{"n_layer": 12, "d_model": 192, "n_head": 12, "n_kv_head": 12, "head_dim": 32, "d_mlp": 1536, "vocab_size": 817, "activation": "relu", "norm": "rmsnorm", "norm_place": "peri", "norm_eps": 1e-05, "positions": "rope", "rope_base": 10000.0, "rope_fraction": 1.0, "qk_norm": false, "attn_scale": 0.177, "bias": "none", "tie_embeddings": false, "parallel_block": false, "extras": ["capped logits"], "init": "normal", "init_std_qkv": 0.0293, "init_std_o": 0.00423, "init_std_up": 0.0293, "init_std_down": 0.00211, "optimizer": "ademamix", "lr": 0.000478, "beta1": 0.9, "weight_decay": 0.17, "lr_head": 0.00923, "grad_clip": 1.0, "warmup_steps": 327, "schedule": "wsd", "decay_fraction": 0.907, "decay_shape": "linear", "final_lr_fraction": 0.05, "batch_tokens": 65536, "seq_len": 256, "doc_mask": true, "train_tokens": 840400000, "steps": 12824, "dataset": "wikipedia_en"}
MLP neurons of a small language model. Each row is named by its layer, matrix (up: input weights) and neuron, and shows model dimensions 0-191. Each number is 128 + 32 x the weight over its row's rms, rounded and kept within 0 to 255. Numbers have three digits each.
After each neuron's rows, "fires in" lists the words (lower case) most often at its 100 highest values on Wikipedia text that the model never trained on; "fires after" lists the tokens most often just before its 100 highest values on Wikipedia text that the model never trained on.

L2.up1498:124111146141149157098089130108118166122149163178147105133142154083150130120141121118090151202143111141075151111056134182147107130158093111126097119098154158079125124129141161193141111122145190163146085136172172108107079080130128096133089164095072162136150133071114133124102094089171155103120119112079137100122123155082123187151164118139103127121123138079064115084117125066118119153151115154067129119082118057173079133115138126123117137052176140067112088125126083169153110086170159093096160144114136077149110138189227180139109072121129121170159078101165113128085102088154082157
fires in: "1", "record", "milwaukee", "records", "recorded", "field"
fires after: " R", "–", "w", "iel", " B", "l"

L4.up140:155164175189104172097140119102080099085129119158096109107140089116108145089139073157092182104116142140181080169147152139206094177146130144068189084134092104124181105100140169089087109176080099150142170115127135133163148090199127113136128157108153176105113188127133143160156093163130103091115119163143116118180118094125133141101182130179133127160084182133113127117148140097200183138149064130091138138157121167141079145151168118113078130160189172131125152069101119136179159167132128123164108138106155139136131102126132126114093098078151121147096134186172141211204159128110106154
fires in: "and", "also"
fires after: ",", ")", " He", "),", "\""

L3.up1459:152102113130136144123134108180144145090106144098172135129163127082112120142159139127124109167102097117197156123136123124144119131176120142157152120162145206131073112139148167169144154140169094117101167125104075105175182112154085134142206115152143116126075181100127111176116148135112140170087141113097082092166163118108076163114143146165142103171136143114074083101125135051125120129173124168161124136144113116165103157122150058093138104110157124186123124163131113143085121114155066109127105093120112130130088130206095150105059222089209156091083191080160142193112189141169100136
fires in: "it", "he"
fires after: ".", ",", ";", " as"

L2.up658:167176130124143176104078161110082143084120130091142105133136112106104090151194135156125156111174176147132120172161151112073146093119130137107099144121145135113124117115112123108138115065088147150154132166166108122110178077140157154164226092120102134171116091109143111193116135131194080155107139164159144089170064154096102107055094124129108148131127098110153147175119148120067109113175103121136114130145098115135126123138101137131181047057159098105142106138170073108087118154168165111122174130100110129085182157201172148127123152101076126207138035161099123157138076140099133123
fires in: "3", "december", "5", "4", "philippines", "7"
fires after: "–", " D", " ", "p", "ec"

L7.up1228:115137137122123165167113155149084102079119057155139155160099113110115175106102101077170153140114097162147074095125092087139083154148132185143103112135114077158181126140119167109105114120167100140082143128080165096123164101212132089150159131178131160109163159163209122126108112121192112131134142178203156064108161109113090119168108135185128159167178144160160134108205101095121087138173082123166151141164143099167109179075086109093178143111157134101147109114099169153138152146118116106089129147118106114132098164170089044109094113172132112136072148132148191124139147099114129068
fires in: "more", "the", "democratic", "5", "most", "12"
fires after: " ", " m", "em", " in"

L2.up448:137166132142171133123120112154121147046060106159111103140135146105189099122128068108165208150130149175182095138047151100135095160148162165128122100173095135128191130085162147101115081166158166139129107145108127126179136152105208150097181173155152134159104128124087152149062128128135150187172113073118148065163147164143152179132140147125121120148135178082142092127083107157095150119119070114109120130064190131140137161114133117099088118080160110128104132125135087148135139088143150173185145178171128139132104158158144074121117137057109087175183127145128123191182117124108144105
fires in: "february", "website", "baseball", "january", "represent"
fires after: " F", " re", " w", "as", " W", " |"

L4.up876:157144101181082163102102157124156127076085141144108166099115139090114141089101131116114174163162110116141099160147156211140117123120146186089104154126098149076125115088105147146082166103135147191136132124113178102069120136152138126168118144119106076161057137132104115142089156117167153173171146147129145149159143187123105184170145149158132072130077147177094093089181169049121149179153101160152103187124162087132161115062119082135116110107121116205160102078177072188165145118091080143115130063105135085130097151126090075134090168140149157153158112149110118130127140086169106132
fires in: "between", "in", "wilson", "senate"
fires after: "we", ".", " S", " W", ","

L3.up555:187134086151107150120089074166090113137063131079158201102109125127111158071169089127157118140116130151140103141124181144122158158129120098123130137172120179075067161095116171109133130087124168160092130149143130102120131165128108121134098094112117206182140132123119152146133119157058105186169156204196103094161215091058131139083148150098134107142115140125145122117158137125138181093106075147109119110152073121100118117135125117139140103141183141077133125098118127157156117127143098157092105191093110156078126165079138127079097174166167173163091168131104116187035110123091112137
fires in: "about", "for", "who", "land", "love", "landi"
fires after: " l", " ab", ",", " L"

L4.up1418:138178157125122153164096131153165104152109106142155161168174098111091133086084130171124100103149070178085098161161173112205116144174120191156107149118118183090161131142178117131123163169089128141163131144129097128100093141122084119139111116125082138122170167134159153179112065175126124072163143091184146122175108171158140133132184121101107128151116134087101088107159082127147147160154067118114148163072137137109115177075113066136153101181141222178061118106164107133165117119091093119093116107135114101200157185179118110114080128106106116142152083179190101123156155135138119150
fires in: "two", "three", "four", "five", "six", "fourth"
fires after: " f", " th", " s", "ed", " and"

L7.up603:124130113091127130174151129136114062094151126140123142147167106115121172121098181107126166146154106123130062130119220070176116130209112180107187131110135140145180158147109128164115086146171158150114137135125136116112090164119109094142131090170056196163072186153110087138119151115160105108152127106173127114129090203137157190149123069188121137120121092120099099085105108129120103116152077108167120115145174152136093111119156112107128114162120120074127140144104141127152135159141166105115154079146151122186116158132104081101033161050050095159079099120183138107109117108128067146
fires in: "third", "three", "four", "two"
fires after: " th", " f", " s", " are", " has"

L4.up623:100105078131120151120083161150057124050106154160177148172128114113165117124112098111116145126123145114078190164121145140099096109167117099080142093152108100160110197102130157136123120159136131155173159125162115072121138128142065109126133134116122146111105132126187125068085109120165209092102107097236090097105183095160141143144160144157141118122092167128126140115134062113121090113184147133107048152168174148172105141079194122140109134107111155098149151144175038168151133129125132030096079099175133157132066119150121151139128122142124134166136102155122107177090098131146128107
fires in: "early", "before", "after", "december", "building", "season"
fires after: "ar", "f", " D", "ild", " d", " se"

L2.up114:155151103082139172135110098181133149079179173098137102153123072115140156105074162156108149132104124177109045149142180159127145122108145070134100141179132184068182112099127116157117149166100183150139145113138058097116056146170169149173150091106104140138113112156138135093119123131075112171116189144126112139083145169170083159142125130089140150124183162105045130139119152083176125152173093108120129144134116104171094166120073126091114111111125118090158099136131140132124157085081164159091085131095148087143181161215211145109081153130118063133137110093127155164117167118128128157
fires in: "music", "museum", "musical", "modern", "minister", "ministry"
fires after: " M", " m", "in", " F"

L4.up933:129128161093114159096156119147088134141077137093109096136120089094158120109137151054152195104091120131086071109120104125118134131160049144082094127117121127141108152107209087173150119138128121159128092064170114078152153103102137156142145171164129161144123142112121076132079147190181126159113172140148113110146172135119158185104134152126137063101161089110160072184114151114121045096108108129064143121106166023150127110111110133166114108146101094070176109101113146179166140141160138169099110097226116117125155132147157163133122117165109138170192070127128153147129151167144107142
fires in: "2014", "2019", "2015", "2018", "2012", "2011"
fires after: "2", " C", "1", "x"

L4.up378:126147121051111196135102095133135161143077159153101166128161150099100177142160134079125142131099174110133112130140204182100129089144113129111131076133137047101177150136116122122162079131102127138023164154185047169117097050095117114152118143128101140093093105126136064127138085103133120146168114146089139106158108097173207143134145127136107090139104095160125116152133105092067166097161138152109149157113137115107094131122092144111103103075197100106119126144144105152191121169140147108123112150188096147115137127118117085135104070135047100065152110129123073163159124120125187158
fires in: "2", "0", "3", "4", "7"
fires after: "–", "{"

L2.up191:163182087093145149118108147142105092061141101102098144108165134130170108101105097116064173160098081126148075128121091112154092158204169135131172135127132203158104089116152149135131116166124089141171174084107079125171163097125134125120137118125130162129103114131097090132109083138108151136146161160112140163148096141145112121139188191110127173152105129168127097145149154084136212179152138138132140141055150113113099067152181121152160111087157095125104156096102170179122163073164107075115159160119186133106114129140215089109061142157128128050117142107051156165153142155084140154
fires in: "he", "held"
fires after: ",", "re", ";", " as", " and"

L4.up1007:110150107061111153199050109127154154099118128171085095118185138150142126115104119154116144117125137122193104162147143151143103084140135111141166128164136087112145147068092126094114142103149185148127186090169067064129095140155110169152128076132104107090120156120136109122121193093156117105119189102135116101124141067112116127217158123142167071123114130129118075108122079111105123109126116128123072127107160149138167145136143053105120133121091137101137067045115114110161114125141073141115151191128138092155091144178156137102124094222089066077127081197176141143125119084155121148
fires in: "2021", "2011", "2001", "1991", "1981", "1971"
fires after: "02", "01", "00", "99", "98", "97"

L2.up1467:143118079100113152134123091145090131020097152089125099156146135085122165151121121162161169132156141195120134130165144119155111106125154198106134107137145189176139187161160084101167093137147099148088111145151062113099129045173072169164178083147111132116129133141128104140129106098095151124145046088118187108184171165120159097103152138112126151152131105102139098200133076116113136145149097153137051116107142132129045145176096144125107095137168154129186109138150179150124145097114170146153168152112125110130153153174154111148143156143102111091059142160163073166170113170112142162
fires in: "4", "7", "6", "5", "11"
fires after: " ", "–", " (", " g"

L4.up975:115110130141167134136121155151180136170130131162188169172170159066164106088097086111060172126113146194127129133113141162139143090118127092065103115153103130142124133107110172127103161103188134174114115097139112142118084108126154177204159177141070148113047115092148095101079141204127099103203136060169126125078186165094123097140146166124129161126138113101162127116199106131105114112150143135135150129080176156095140132146178089104085143118166208104159173170131100117147125193117118111152112126199140074157111121148156166105115108185098143121133158103119126113164119097172170125
fires in: "2022", "2023", "2021", "2013", "2012", "oglu"
fires after: "02", "01", "98", "st", "l"

L3.up67:081091137117089164096133112165094195115151128120164099139132091103133121164082131097124178078104151133172083132169116096076078105161079144142110185196111149129152121088148199168111139047156104150100147153128084082114162123150084098147107139139151119147136132052168095153107167064095158089162128196123143117182122069159106140128125091126147112106072151151114069162127120169134106124074105130106149125159131145147120154125126106091146135098153173084115144124108082175103131118173157109131132110126103068116049145144170156140156184099072156103072163176078174123101181121117159120
fires in: "awards", "award", "2010", "commission", "2012", "2011"
fires after: "01", " A", " a", "m", "p", "02"

L4.up62:151128135107185155135125103173088057101139152144179183169098128121122144163137141113105111142049112151139099189143121185208111119198194142138170064133146140094143165131138128155091028160175135115124110105138101117097177133164086097128137130123104108158111152106095108173110167144121137197163143199119085121107112123110110159072158156112122127182087109151114142130139129100193142159185072166093110116096157111108134163170171117094150128150148079126112105086078103137150104177096078091158081100114135113099072108125122157147079109136162152146132132155165113167145152075172093120
fires in: "he", "she"
fires after: ",", " S", "re", "."

L7.up1031:124140101092100168129148172131119106109111131112142134191129120099150168133141128140094158113085096155143151102189111160160167139203130117123128119147106136129100134129217122153155147161090110170160105125138133118056111152140201163164133080158143144211161120113164092173135162177160135150143143116173128113125237129086138166109081159149140118085138115068073165142128130129121139144158133107079175136124103100151120130141208076098139092155101121099084116072133103148100113137151119094056138062157156113115141165109150124124057127157108173180162174150138125095097062070122135068
fires in: "2019", "2012", "2015", "2014", "2013", "2010"
fires after: "2", "1"

L2.up1435:151174151091105153103147144162112149155067093105094078160131136076110161101135154194169130189053122143150077114152135145166163135137100172108213097135074133080145169084158102133105083143087106141135153157127130097112185150092145171108124141082120189170167136125178119201113122099148114102075121172105157108106147141117109122139134133099178063158092155071126096122157160140155157112097071131135156113108091139185043134109142118167106127154202168195151133164111154074113134150116158158100146116141106113146097114169184138090148128153140076157097114111151130152087107100095093157
fires in: "which", "that", "million", "and", "collection", "also"
fires after: "ill", ",", "el", " B", "lect", "eb"

L4.up437:148076132120103157120105187108095097118098125097110118147191093135149145141123133122156066125133167157136158128141177096182105136121152125100112128153170151122207155091118114188182091135108096180131143135175110092096152170143139160123148155093127129158114151150161139100088110139154164153155136085201127142171206123154117117121157151116089145143120129083081095096085075105173164100079085131125095150138111142139099098162198133117130093123141142133177151081161078129179147136094069150087079164170072134078148172125167106184103054070107117145170160142227119116130144105163120089
fires in: "london", "february", "long", "late", "literature"
fires after: " L", " F", " l", "it", "ot"

L4.up888:149059109155121152164090076117084182119124184152132127108082160117091124124180138118136104096144122109191208138155174133148152112134061161145178098145116174108167182136118155126091081119113128140119116066129162109053182115118127163102099111121120139142131168056151129147127139160119093104093142122115075049156090102170115096112147095088138097143135104068106117117174135089140145089127156132173133157114169093202140113102121045126162156121122081128084107094141074124147175138119127165121101125124083107166071124159194134168132151165151151061107120134180099156168100161138174109
fires in: "2009", "2019", "canada", "florida", "detroit"
fires after: "ad", "00", "01", "g", "id", "ro"

L4.up1507:150153114189149166152119136175128072106128112150137157150113130090148115132128113126083139136166020186172130127148122163139120096152130130138123122141139116070128153115136125157030125165157095169147093128142094111125102136191136168149156163163134113163101147112101133198113225211128117171140173138123127100110144125081090142138165158161103064142129053083120123137168135081110163164126147141085128148102155123130119132145159075110091103128130193135134111033145121124083146130095130095174106117113173136099072188164164166121051172119103151155141138111123086154133076113101089123
fires in: "he", "she"
fires after: ".", ",", "H"

L3.up1328:127112128169175154121186085124073180076111108141126105190196141157169105100139068098125093138117197094132086175105150080131147107209108137137129214123057102160109131135185130110122182116117128154158109078136111088106164165133098113127127060146121173214098126117150128155088107187148170156100104148107141126156188145175110155138165191099154175150153081070135136105120130101114142151084113145138109150122124129187131114113137162141096123121178102127116094060153092119089098143147143133152131190141169120098119102135114087111090168124151087128137153082156146193111094157139122163
fires in: "for", "who", "born", "which", "former"
fires after: ",", " (", "s", " a", "-"

L4.up604:142087096126135162050105176069105171113069091126119066149156132079192151113113171142066107209092138122164125166135157143171167117087177191116134109131145175119147146153130049164066146168083134135144091100150068150130088135132115053135121142121141181123136180123126121111099131177154120116119163096095128073182150169134170119123157083169209100130124133110104134132149134089100136129076128139160135148152128145126070161141163115103143112141124123123122147103132189128118136105118137130127103166178122120139183137112137192145132118174161137156159087125137147189186145071090058096
fires in: "this", "music", "language", "times", "length"
fires after: " Th", "ang", "im", "us", "eng", "ig"

L3.up215:101063171148133148095123112174131078106086101164151150177194141152106132138109126141102146120078111148118111132157143099086124130182143087080204080143147131117089084154153184149108153097179147171166148111098082090161156099137108152157185152063112124211129120189198127095122114178087180148139154101118098111190113091152158105140174115128097151150074132117106089125093130125142193118124120187166119162123168083132080145094136126137117119147175137130146043060142134147122133127084108164172158126169093139137119115155142097103120158121189073135156166143158095205124133128121121142
fires in: "born", "built", "based"
fires after: " (", "-", "("

L4.up346:114153088081110182132122128125145146132165128148097092174129157044099129128114090108146107180136177149116083183143168158190057133153175127126132083151143093105140153086117054151127153142126083155130146137137068162107088133154074076156169107133100141125198119156131164087107148158115147134148158136135133111151126164152128158177075142155171102178112141103122142146121116137116175165098047095109174180116167126146075125117182110110128122127118114168140091127181191131122147092099188128089161126101142152125153148159145129113042118129101163124113097194181054173141170136109079177
fires in: "most", "many", "me", "some", "myrtle", "meaning"
fires after: " m", " M", " S"

L3.up1008:106118144138150186135192136208103136129161137122125139175151099097155133117145161117107169144134182131109138141108189113127115146112164153112083129141168175115133188111130144152150114178113205177107132166152110149102094175100112137199189175122153127116170086191222135123094091144123080160140073097136090123161110153121122159117106104147058115188205130159150131158123134084157155119065119122139148181131117089132086148151148147109051125120137083141116104166174181133095127142040136137155146162116168093147162126134127147126114137116099174177113147192146141173149106117149153183
fires in: "music", "make", "musical", "tour", "made", "museum"
fires after: " m", " M", " t", " P", "ur", "em"

L4.up1263:158134154098148137149081098070204146127131099091071111115126166121165129080065153143139216092151112174120097145097164164137108099159187147180124112139089104159118091137126103148102103125164123115132082091086094120118100091127204151127138141116115193114085164127148123112102115142084122131127145122126090152147151104156133193130134110154117164154150086153067113143089063108137105127141165169109096120087187152151103156140179123091082095105120150179121110069105082137143151153130102123181114210155118124135114119176176126112142130153053130097092194146193110187142041134148140125
fires in: "2021", "2022", "2011", "2012", "1991", "2001"
fires after: "02", "01", "00", "99", "93", "98"

L4.up1459:120096148121114154124139102130113216162111144146160083120124108135124135163148080113112232095159101133168083131122130159085085120124087124068173133127117106070129127169125084132141182142131114135115068077130071127130121166141126100160146123098134134171125101175162068157114087171111117163176159173118134100165112111099118194125164079094092101156120125152039130209133122115067125097150086137123098160080131140155138109161154076109070044120196110100122112100144172137098146180118111124165096168104142133120122113181128097114087120165139099135116088097132149206150095169096118121
fires in: "0", "approximately", "appointed", "appear"
fires after: "–", " A", "d", " was"

L7.up334:159103135155146092144155167121097140124143084138197156123079112101113114119120070098107112097202153183129106126165126182138121136110107136057119130143155057139104121110154157174110140196151122148094124127088169032123132121132148120133113136112088114106126119175121070100120121170191169171229185119095162133136167135136125147148127151150130162093156069109077107180160125142139162154148091068102074167168159142136159153145143101097122089187152102184109138149138135137115125201119146065137137136137162167085152140121124123147094140125087108122164176109172123094131040099152177148
fires in: "2020", "2022", "2021", "2023", "2024", "2026"
fires after: "2", "s", " ", " ex"

L4.up1517:172130132154166123163131097174110121092117148089159073102112092136098136114122117110118170085131094142102130142130113116129127218178117107102149153171119110115191143096118141081145124170113167161195139136171133083124171158145093111178130081090078169164089076173155110150117079142143187153165143163183130069145121100114128162150173141124142083094055098113137109151103173128155135086172161150160201134172172088121152164116107110139170153092090151183192105128148180146144103125166097142165086100153169101151139153131132098062081157147140180119169118153078132148115062145123131066
fires in: "2025", "2023", "2021", "2026", "2022", "2020"
fires after: "2", "p", "1"

L4.up1261:111135078119119140171144113138128131123052130175100104136165098109169134099106067136175180066129140147188183113129124151146090131114180172080117102138089185103184161160128088145107068142111175148089101117105111133085108143126138108122129176126164141107147151124137095149148167148106133129109113171104082119170126173160190118123211075114142102197167153143151111137211085126144105059106181136099152108101164132140147120158129127100088131129147117199114130111135133148164155093175159088084093138111169103196111126206193145183140123179156164103139128162161105161156109178140110132
fires in: "2001", "1991", "2011", "1981", "1971", "2002"
fires after: "00", "01", "99", "98", "ul", "97"

L3.up739:115132093085154139183135112166119147072111114067087095123093107163097178135161095058141157153157138114176160152119171097155136120110126103161098145125133131121124148159125124132084114116105166151129160187144088087142083126198073143173149181131142164163133138183144121141141170108157115228127084171147110084123102094094079220150173124079153166108170046106125105153070130130157138074140045097119154153107114103179203154183173126088112081142118112102138118134129131098119145133126108143086139120138081091116124137137124100134117104118142167152100142136147093132098162038135145154
fires in: "2001", "2004", "2006", "2009", "2003", "2008"
fires after: "2", "1", " M"

L4.up1158:126158087076141136122084111100174143116174149191162116166181174077103160063137109096098131079161179132201139161097119159145104143111101155180177119127099136097106097207176081108112118196166111120194157087132177113153101160206103107125120115125108137183083103092057121100095109120142170108103120127133131102109142090161155131169171074099125144142154104130086130105150069130121118147107185188109150132098146119143094114126114113132139116164151144075156113106093118156171134093147093091146116150150117094155148144144191099192126109156134100154164141188151142140102059114126075176
fires in: "of", "received", "within", "joined", "replaced"
fires after: "iv", " with", "ember", "oin", "iel", "ac"

L2.up840:065156145050179118146158136126073110071165119091128124112159123106069125175118158091087155140106122112166163167089106188121150146163060155134173127133191118122118095102110109115155107137129126148145175077112118139099196100123086108151130190126122155171119097116160085159101127096074144146176189151136159106091146170082095140135115165064156145145107160093135129112141133150138180132169096121170120128088176111155128118179182080116164166116151156191121131126080088130161128081136121135120049133127177174104163130122206115076134138156212160145092118120147163158110138080127122150
fires in: "he", "held", "head", "heavy"
fires after: ",", " which", " the"

L2.up1391:124170103106144125075154159108098153099088141087084137177182102137156138098118075111150114054110082168139121143108115185126137112156119154087133147132120165095077113113143197160162107101072178148144088101155117069066191113156120164159180112130119117135215120108121091164109105008116130097123152159062106071127158132129172124110086104097135073145095198124088152146119092167111096167126163114163122154146130110145118174157161099106126162087169117147104076154095083170152152115148191114106161190091153155161162123118162147159137136101110122166136114122132134102144114148146109091
fires in: "december", "calgary", "decided", "decades"
fires after: " D", " d", "al", "ate", " T", " de"

L4.up1167:131095111156134134136109111119159170125108158148101091132111097198140161157119115140159108083095128127126103177188126162164040147153151188090094105157071124132151172103189194089145064140094101160170194124090142091087162116114105190110113096130097109168133090110111136140090118162173071125128104086178139138141152112198119087190145136119083137125127126100140120092103145109178113105126093188149148134146141058143133086128113076099134167160084155085134204122177130211138143112199099164123137114142132107124098125127170118137105161135152109144169055103147135151064131142119109117
fires in: "early", "august", "to", "earlier"
fires after: " A", " e", " E", "e", "E", " a"

L3.up1076:109139124127074150079108140194089113072124100150087148136167101074148154204062137101151076106128106149146151171166121131166077172166141157083136162142143098099127134129117155128111160128084167120117187081149073121133125152131062143120114142137130175172126127143121107121146219135114121204125106080109174126134141132095110120147150194077140176134180114080124104156167159126100145140134125155136098112061152110124084149214156121115095127122184133101105135067148101099127193146130106097110103143124200135063075132115096138103108160144187103168129122076146144167141167145164073134
fires in: "he", "held", "head"
fires after: ",", ";", " was", " as", "re"

L4.up488:090086150170093163112158093074135183066118101085143117085178058172164159115092159133075171080125125143132141114155158168138130133127099088096134066166147119108138109157173130112131125088148123122063143102179147055121143122150140158128131073081122124127134092093111142122123165150181131172149178120175134080105168134194110136158099089134095099155119131078089135098114078141087166116038095110105149141143180125169134174105160132113099151115185138109171090117065097132153129179188112119120097150122081106153107144094107141151140089124080094196098118158161076145107136157152110190
fires in: "2015", "2010", "2020", "2011", "general", "1990"
fires after: "01", "02", "99", "9", " G", "00"

L3.up501:148143076101100160098117109108117139124113162174163117142181153095103114154110105122137132093104116114132108112107138157080156108128165132092172103187117151160109152137119216093106100172110128183208188198198126101105111093107124111159164138093104102178139098099140070107124131054143132117186132090152119151122158127181119103158131123115108155107100186156073085108137120081128123086132111168210126114124101136108063137140123091137083114162132147205164165168150102142232170182133123103137123131136133099104091106113166128121150129151111144150141120160088177171052121112168096162
fires in: "on", "by", "positive", "includes", "along"
fires after: " O", "ed", "O", " al", "oin", " p"

L2.up267:112100088072158153128103106208057079107112083114142122172172156085161105092151108155066116201150160127129095170048112136150099088149097104140101120159083140110143082110101211169124127108126129141142099163143101116118114137151124134133137118123105201137092136128186159158114139149082146173081179101163128138144105130099050200165175168141116148109141153112073096138133111096171167144060145122091130157130110115140140143186107128104195102084161110094116067154122103117185122103164149114139117093106111169136189140108116124137075145138165153126146163156130103128098119124125091211
fires in: "who", "which"
fires after: ",", "s", " of", " a"

L3.up304:096059149136179151155142153198170107130133195147099062154102154166147141134106129121148103085086128161173106170155182159169077181157148157098115132130165100060160138164107136150138022177092158167175162116194101127127155158161134122130123126101127107124139121143087118158075146083138094114137148125175098157098177145088131089143169093123153096174128094119109105131156087124170131129138123094100072097076158089118095104147141092128147141112132112114221136085113106116121097124124108097020104163138126098148126117170128144170110135150121106180128130098182111109067153090160116140
fires in: "june", "september", "2022"
fires after: " Jun", "02", "ept", "01", "00"

L4.up1187:213080129134082148159089090142193112167133091127099114105183085110156136121077110107129128105162126106148143137128165186192145133172142129147110122135108151122180113122119101101154131098139109150143126110138105146126146177133136103164202164137087141088167138131056154151111164108115079152133131086085127123097092149147111144041160142126167060133130083183134077183124116121149109098096163208057119133117129139137110129132138105091107101105144152203157122134165116133191190167125155126162109135155107061103123200163183151128094120175134136072131132166158153147121079101191122081
fires in: "2012", "2022", "2021", "1971", "2002", "1972"
fires after: "02", "01", "97", "00", "98"

L7.up805:179169172130104166138123111126127123041063161162147189120111075145152156111120130135145136116084114088098119082156155159174162162105117091089174133134101117123119149139092135127084148148117137161134109145160141100128167122165106140106171110139037131142096140131091020134117133183126125111147171133162111153092137136104109163111176140198111119130174090097156100134145165131170157084154063141140124174094218158126161142100106099102130116138146203161158113096145156188186160126075126148122164155139187190192159116165136129127123121133094177135134145086138124109157080136183172146
fires in: "2020", "2023", "2026", "2025", "2024", "2021"
fires after: "2", "1", " W", " N"

L4.up1464:106138090095105156161141141146091117073086155111112093175091073129115143155142174120093152138162101159120109141129123202162160172154171145166099090176093096154166103130148074175110126205155153198111087100207121120150092128163088051153125073093100081151119131180107127073164128162062147156143202096150110149159157147123140157096137183163150098141178157106103073097106157096133135134115126153132140155153138054121072156070149124134137111123100116132136074139144114168200132140078101081109141126118119139172130158169151146190148133169174142113115091113145103171108134152135137138
fires in: "s", "his", "its", "her", "myrtle"
fires after: " H", "'", " from", " M", " m"

L4.up783:116105152166187175152135098132101144062146168069144109156061150084101123125186137108128203107159103167136156141163119163143120146156138071142145133175105094143141159157136129175019101163065089141119144171153170082104063126115059114151170115134100151137085119158148140157119102143129146193137088140127114108108172132137119130112085152133132134087160128126126130092112138118151164076134063138166159138131210091102091136154138134135101110179129147146042133092100148107195136098077154132132147124152108126176121124138175145182043137181131135110129171158135117100074116114162105110
fires in: "2002", "2009", "2001", "2003", "2006", "2008"
fires after: "2", "1", " he", " h"

L4.up126:127134086145114128135127135185173122108138104162102137117152047116137172183088087080145147092143093094176105140164156158162122144206111164105170135185145146124169114083146092079063121148135143150179143157121070138134095107086158139159181088088091143126165113181159085122135152243150115123157140112156089108151142216186147095181149182113167074092141125082076139133118126148139107127124151159113128144146177141110142141113116143159113084132156092180143115077163150161199134146093141103126126112151091166099156122153146181107068118107091092120199140124122121164122120104116136131
fires in: "born", "a", "ground", "built", "code"
fires after: " (", " was", ",", " K", "-"